config = dict(
    parallel_block=False,
    init_std_down=0.00933,
    grad_clip=1.0,
    batch_tokens=32768,
    seq_len=512,
)
MLP neurons of a small language model. Each row is named by its layer, matrix (up: input weights) and neuron, and shows model dimensions 64-127. Each number is 200 + 30 x the weight over its row's rms, rounded and kept within 0 to 999.
A block is one neuron, or neurons of one layer that tend to fire together. Before each block is what it responds to, as a language model described it from the Wikipedia text at the highest values.

Responds to: Year number tokens
L6.up313,219,226,175,177,217,238,114,220,186,215,204,198,203,231,201,168,181,216,156,172,161,199,205,184,209,202,195,152,218,195,203,230,189,179,235,177,263,146,214,182,226,179,104,193,227,181,229,189,178,160,209,241,181,182,184,198,210,203,208,157,229,164,233,198

Responds to: Year numbers
L5.up109,218,188,194,209,200,190,198,165,178,188,248,223,185,255,176,159,191,212,202,225,185,133,232,203,208,221,222,156,222,249,233,214,204,229,194,147,245,182,189,209,229,233,210,197,246,213,215,196,125,191,238,226,203,187,244,184,201,177,213,179,248,219,188,204
L5.up244,163,188,196,194,219,180,171,214,153,204,231,214,157,258,197,186,172,184,142,231,225,175,242,193,199,184,190,139,234,199,197,185,196,224,252,221,198,228,253,210,192,204,199,199,220,200,253,235,168,205,285,232,240,134,162,172,222,139,214,229,238,159,192,177
L5.up261,184,182,186,201,210,189,222,187,178,235,203,148,249,171,225,219,188,254,200,179,145,183,223,157,212,193,220,190,169,234,205,218,175,186,220,187,222,173,227,187,176,171,199,191,217,186,222,199,124,220,204,274,225,174,172,208,256,161,201,146,205,234,235,189
L5.up265,175,174,169,191,216,186,190,192,127,183,195,230,230,214,160,205,174,194,203,213,187,172,203,169,196,219,193,179,257,247,180,214,210,214,242,132,202,181,225,180,220,197,170,219,271,194,252,166,170,213,163,225,227,183,241,219,178,236,233,140,181,186,206,188
L5.up381,221,208,212,149,214,193,173,209,195,204,215,228,240,202,145,189,222,206,195,205,198,171,236,191,190,154,221,177,260,248,196,233,154,191,221,195,204,184,210,195,170,151,155,202,253,215,219,196,142,199,207,167,184,154,211,226,231,159,197,216,196,182,195,168
L5.up428,222,258,180,173,196,214,203,181,210,198,195,237,221,236,164,237,238,192,170,174,170,151,240,175,208,228,180,187,170,261,226,174,201,208,241,215,240,229,200,208,178,165,158,234,193,175,213,184,179,171,191,204,230,189,215,186,154,234,239,170,237,213,178,188
L5.up582,218,189,238,194,240,219,148,229,196,254,171,233,165,245,201,174,214,228,204,228,149,150,229,192,196,240,186,181,214,159,154,172,181,200,270,189,260,182,224,206,213,237,174,214,228,224,175,173,169,200,195,261,267,220,136,231,230,187,219,175,227,210,179,205
L5.up639,183,209,163,152,241,216,151,199,154,183,183,212,146,216,171,226,163,226,208,162,222,190,187,164,238,203,203,139,235,205,178,247,192,213,224,164,231,211,209,175,212,191,215,218,267,214,195,207,215,245,230,242,183,160,212,237,177,234,179,159,249,157,216,231

Responds to: Coordinators and adjective endings
L3.up29,242,178,190,225,148,185,258,201,178,174,167,235,237,118,146,203,222,197,170,185,164,171,240,207,217,196,211,170,219,214,176,191,172,200,264,192,204,216,184,230,229,157,173,221,183,187,247,192,172,225,224,124,242,212,183,200,165,152,188,216,175,227,167,142
L3.up110,241,185,209,130,186,238,191,197,173,195,155,198,164,179,160,205,218,190,232,211,236,169,191,196,202,152,204,190,253,173,120,221,196,212,195,193,241,239,195,177,253,195,221,202,187,188,247,132,174,207,232,295,249,205,216,219,220,139,224,207,241,190,234,181
L3.up159,151,213,148,198,198,193,169,244,156,156,163,211,187,180,225,208,225,203,230,196,210,188,269,207,220,208,205,169,247,226,198,159,221,220,221,139,204,199,213,222,209,178,206,213,173,160,251,172,189,197,223,253,210,196,190,256,229,178,200,170,200,146,253,147
L3.up329,191,243,223,165,241,193,189,197,219,187,217,230,188,239,193,210,223,223,222,209,214,169,227,198,196,286,176,168,177,207,209,204,240,164,168,214,183,193,165,135,214,160,226,210,195,207,143,254,151,245,176,190,221,175,204,196,140,180,195,150,183,221,159,183
L3.up399,192,183,198,184,209,204,195,172,145,208,178,219,173,193,158,184,215,199,176,168,233,204,222,209,190,174,198,224,193,225,192,148,240,224,193,235,265,120,224,188,217,153,229,217,179,168,206,208,149,220,209,188,217,159,225,228,227,209,182,141,179,194,143,226
L3.up451,155,225,194,235,183,240,164,237,188,192,167,237,236,151,141,154,216,258,225,195,141,145,267,204,223,201,180,181,243,199,177,202,189,181,229,165,174,220,204,215,197,147,204,215,199,217,230,237,153,208,229,191,206,188,215,202,236,177,196,181,161,227,160,192
L3.up496,195,218,254,230,157,206,216,228,200,204,170,224,191,170,203,169,235,217,222,184,158,158,276,193,179,144,182,173,197,198,182,206,194,169,220,216,188,168,214,166,204,199,223,227,219,185,225,213,203,229,198,186,201,226,180,216,125,139,207,227,217,210,142,255
L3.up583,197,157,258,215,216,218,204,185,184,193,199,247,255,148,170,212,194,213,197,152,210,191,272,200,190,161,206,126,228,225,172,196,169,199,199,161,218,260,218,205,221,148,238,186,206,201,239,195,171,177,215,189,223,206,162,269,195,178,166,172,216,202,212,205

Responds to: Years after "in"
L3.up107,218,174,183,177,204,238,288,230,152,232,167,199,218,221,170,222,201,252,192,222,230,238,208,203,198,234,200,158,213,177,206,232,201,221,176,168,188,249,287,179,234,178,217,202,154,198,242,166,202,188,189,182,190,228,102,254,208,180,194,244,200,213,247,186
L3.up112,234,195,201,182,154,214,206,215,181,218,175,243,194,228,246,161,201,232,146,185,177,172,163,179,215,225,177,178,183,195,191,187,172,216,232,232,231,182,186,222,229,229,161,231,237,174,247,156,169,214,202,240,219,211,184,208,228,178,255,195,268,208,190,201
L3.up153,210,215,205,189,193,183,216,224,171,211,154,218,225,190,133,165,200,234,174,234,179,203,285,178,166,179,222,149,201,188,168,209,213,260,189,177,230,202,263,239,215,149,234,217,177,154,199,192,193,197,239,184,206,202,168,235,175,136,193,206,179,164,205,198
L3.up266,236,217,188,167,286,197,223,222,179,273,185,228,152,204,133,189,193,163,205,197,168,218,215,191,219,188,204,139,232,214,192,208,179,209,241,178,252,180,211,217,216,200,164,207,259,184,244,201,192,210,203,202,190,201,141,199,166,96,202,210,186,182,212,159
L3.up301,252,217,218,211,205,177,238,211,199,240,166,191,253,213,142,213,209,248,195,228,168,202,270,196,191,166,232,143,181,213,155,147,178,196,206,150,199,195,232,158,220,207,205,219,228,187,199,164,157,261,179,186,187,174,165,211,205,106,178,172,208,202,179,177
L3.up351,206,231,178,199,221,177,191,211,187,206,184,202,151,251,201,157,208,198,188,255,193,190,244,159,205,205,201,168,162,148,173,193,232,198,226,247,243,166,213,188,205,223,202,209,267,174,185,172,159,202,203,206,249,261,177,175,239,228,227,200,227,174,206,241
L3.up621,221,172,158,203,154,210,230,248,211,161,212,202,249,248,177,175,207,229,206,221,198,248,211,211,256,216,152,183,183,182,189,178,202,243,238,198,219,237,223,184,172,170,179,217,260,184,216,168,213,209,202,177,230,207,131,162,232,196,197,240,180,216,163,165
L3.up623,243,178,193,219,223,203,242,193,162,198,201,210,210,249,156,194,215,281,225,217,152,224,169,210,227,170,204,162,213,220,200,191,193,248,228,207,280,208,206,217,229,225,196,184,227,139,222,161,191,180,192,160,249,141,197,189,220,160,222,190,204,215,213,127

Responds to: Coordinating conjunction links
L5.up45,170,226,185,196,195,200,193,207,137,188,152,276,201,141,170,241,149,183,216,202,158,193,233,199,223,237,211,116,211,232,209,227,202,214,241,193,238,218,177,201,233,220,207,254,196,134,215,227,180,220,244,183,212,131,241,169,213,188,239,162,153,241,169,166
L5.up84,200,132,195,187,218,209,166,224,193,202,166,188,138,180,244,206,267,236,203,188,229,193,206,193,213,230,180,163,209,211,226,222,194,211,221,210,152,123,206,223,239,224,179,217,215,201,237,195,223,209,210,183,267,214,185,120,199,186,181,127,154,194,224,204
L5.up193,208,168,245,191,205,189,191,204,187,198,167,201,234,221,224,169,195,160,213,208,182,145,247,182,221,222,155,168,210,189,194,188,144,206,272,171,217,221,154,177,222,215,198,249,233,225,241,206,204,226,179,165,237,239,224,224,164,181,183,211,193,249,219,146
L5.up284,181,195,257,159,193,171,226,194,224,173,174,237,180,225,160,202,126,179,213,167,218,208,207,214,179,228,207,155,237,184,202,256,188,216,211,163,218,127,175,220,240,210,175,238,169,177,282,198,181,190,185,179,205,131,183,191,178,192,263,160,198,213,191,181
L5.up370,192,187,241,209,231,219,183,207,181,200,212,240,258,252,203,231,188,217,186,181,194,170,285,242,197,200,133,165,248,195,176,199,171,252,212,193,284,191,209,178,199,144,171,189,174,185,264,204,184,211,245,182,281,154,180,180,192,128,164,206,181,239,190,227
L5.up513,190,174,176,183,189,232,184,171,189,189,178,219,230,183,234,189,177,200,197,167,224,175,218,182,202,203,177,198,185,254,168,214,248,233,116,179,220,168,248,230,201,190,209,248,186,170,212,191,178,206,223,214,260,190,214,202,246,109,165,172,224,179,163,218
L5.up561,162,244,178,239,226,187,144,205,165,146,208,255,206,249,186,170,203,222,224,186,216,162,199,213,208,256,222,193,203,217,184,286,189,235,195,214,189,180,208,154,215,206,202,187,227,177,226,233,243,190,210,204,212,187,199,199,215,212,249,158,214,230,162,194
L5.up594,165,179,169,245,259,190,163,187,197,194,205,246,182,183,210,117,177,230,191,229,241,191,156,180,159,230,188,164,234,238,157,298,162,249,240,189,183,177,170,152,257,170,206,247,195,139,252,190,136,196,213,203,227,211,236,208,226,209,179,174,227,173,196,187